From a checkpoint of a small transformer trained on Wikipedia: LayerNorm before each block, learned positions.
MLP neurons of a small language model. Each row is named by its layer, matrix (down: output weights) and neuron, and shows model dimensions 16-111. Each number is 200 + 30 x the weight over its row's rms, rounded and kept within 0 to 999.
After each neuron's rows, "fires before" lists the tokens most often just after its 100 highest values on Wikipedia text that the model never trained on. A number after a token or word is its count.

L5.down318,168,195,218,168,147,159,195,182,218,179,189,196,197,157,176,185,211,137,220,193,227,259,204,203,163,233,191,247,178,267,207,200,216,243,207,166,186,220,218,207,204,170,201,209,207,209,157,234,262,172,232,262,197,240,232,152,236,234,219,178,200,204,162,170,180,196,187,178,228,216,211,166,196,211,143,208,195,197,178,158,204,214,145,190,176,183,250,190,184,146,188,171,218,147,233,258
fires before: " |" 23, "ed" 17, " " 6, "es" 6, " in" 5

L5.down324,218,200,189,209,205,204,194,202,220,175,199,198,164,214,289,202,229,168,183,193,185,222,201,186,195,225,150,246,218,205,217,198,196,133,156,214,160,169,161,187,200,212,235,172,175,199,180,218,249,249,192,251,157,179,166,202,218,159,242,212,205,175,133,164,167,200,234,221,184,133,254,204,188,222,231,269,180,167,199,223,217,174,190,219,177,155,218,240,157,175,222,226,173,213,184,184
fires before: "ed" 24, "e" 16, "es" 9, "ing" 7

L5.down1065,215,215,185,231,194,215,232,215,201,157,236,243,204,156,237,179,207,204,211,174,258,167,215,210,169,183,214,202,186,189,220,172,179,147,192,189,185,221,206,199,193,176,168,172,244,191,187,247,215,211,239,217,207,210,179,249,163,241,137,169,175,235,196,131,196,253,242,180,237,178,155,240,203,181,219,196,222,225,183,218,200,225,228,189,193,195,194,130,100,227,168,222,184,137,159,230
fires before: " of" 29, "e" 11, "." 7, "'s" 4

L5.down568,204,264,222,179,191,195,185,233,224,202,189,198,205,249,218,189,175,170,213,187,215,170,210,214,204,230,206,209,219,218,177,236,230,129,185,255,246,236,183,196,174,228,184,260,203,219,274,188,150,182,208,144,249,161,192,238,239,183,196,181,167,193,233,209,202,197,197,178,215,211,175,154,196,210,174,189,244,183,250,223,200,270,205,197,196,238,131,188,200,214,168,180,121,236,233,185
fires before: " |" 19, ":" 16, "t" 6, "ers" 5, " |\n" 5

L5.down502,209,238,163,216,197,178,181,249,198,204,169,151,210,206,153,218,203,168,210,206,207,173,223,252,213,212,228,239,164,223,209,175,220,174,165,211,157,248,163,205,223,174,228,178,232,180,186,153,221,191,227,187,210,238,147,233,169,257,164,145,234,208,209,167,253,229,246,251,184,197,162,184,163,192,201,163,207,218,209,211,208,213,163,195,257,217,143,200,238,203,167,178,260,215,198,227
fires before: "em" 14, "e" 12, "ec" 9, "age" 6, "t" 6, " m" 5

L5.down889,178,189,214,213,222,197,145,183,175,167,145,176,175,228,156,208,221,202,203,147,208,191,200,212,268,263,140,187,177,205,189,214,173,209,180,246,155,201,221,204,221,157,190,165,131,188,210,239,206,207,229,167,211,235,190,182,250,234,243,185,170,195,167,199,221,196,234,190,245,221,250,210,166,298,220,165,212,209,143,187,217,266,231,188,208,175,181,219,201,210,241,212,220,185,180,225
fires before: "n" 32, "ent" 14, "an" 5, "le" 5

L5.down1027,202,189,210,214,186,143,186,202,193,229,150,244,213,224,219,149,204,187,191,256,125,186,210,178,233,218,151,209,185,198,170,228,258,241,148,173,263,189,184,190,214,189,214,251,195,189,216,180,202,216,190,204,209,168,200,191,247,164,221,184,290,180,263,159,189,159,195,160,176,228,187,193,171,158,184,182,251,196,222,166,202,205,173,184,249,271,154,182,262,216,188,196,225,198,230,198
fires before: "il" 15, "in" 9, "e" 8, "ill" 7, "er" 6, "ies" 5

L5.down1126,249,208,216,208,192,245,228,176,163,204,183,159,229,245,176,197,210,170,170,183,173,225,176,171,216,219,217,229,199,189,224,158,227,230,199,193,147,207,219,229,207,222,196,176,238,171,206,159,207,192,172,201,196,171,190,171,282,195,188,219,175,213,274,205,145,222,212,173,190,166,238,177,188,211,222,203,148,205,182,222,197,192,245,176,166,195,171,178,202,179,248,225,215,205,227,139
fires before: "y" 12, "or" 11, "age" 9, "ic" 7, "t" 6, "se" 5

L5.down65,217,190,208,189,177,205,232,201,236,228,222,196,240,173,143,162,231,157,237,158,146,145,210,221,171,225,242,154,207,194,248,161,181,193,186,175,252,174,243,175,167,255,214,244,230,170,182,141,194,202,160,206,244,216,176,148,238,175,226,253,174,156,197,218,188,204,181,207,192,199,183,178,191,170,172,152,213,224,197,228,166,225,232,201,187,214,268,235,196,213,204,205,205,169,225,193
fires before: "|---|---" 14, "le" 9, "an" 8, "|" 8, "os" 7, "et" 7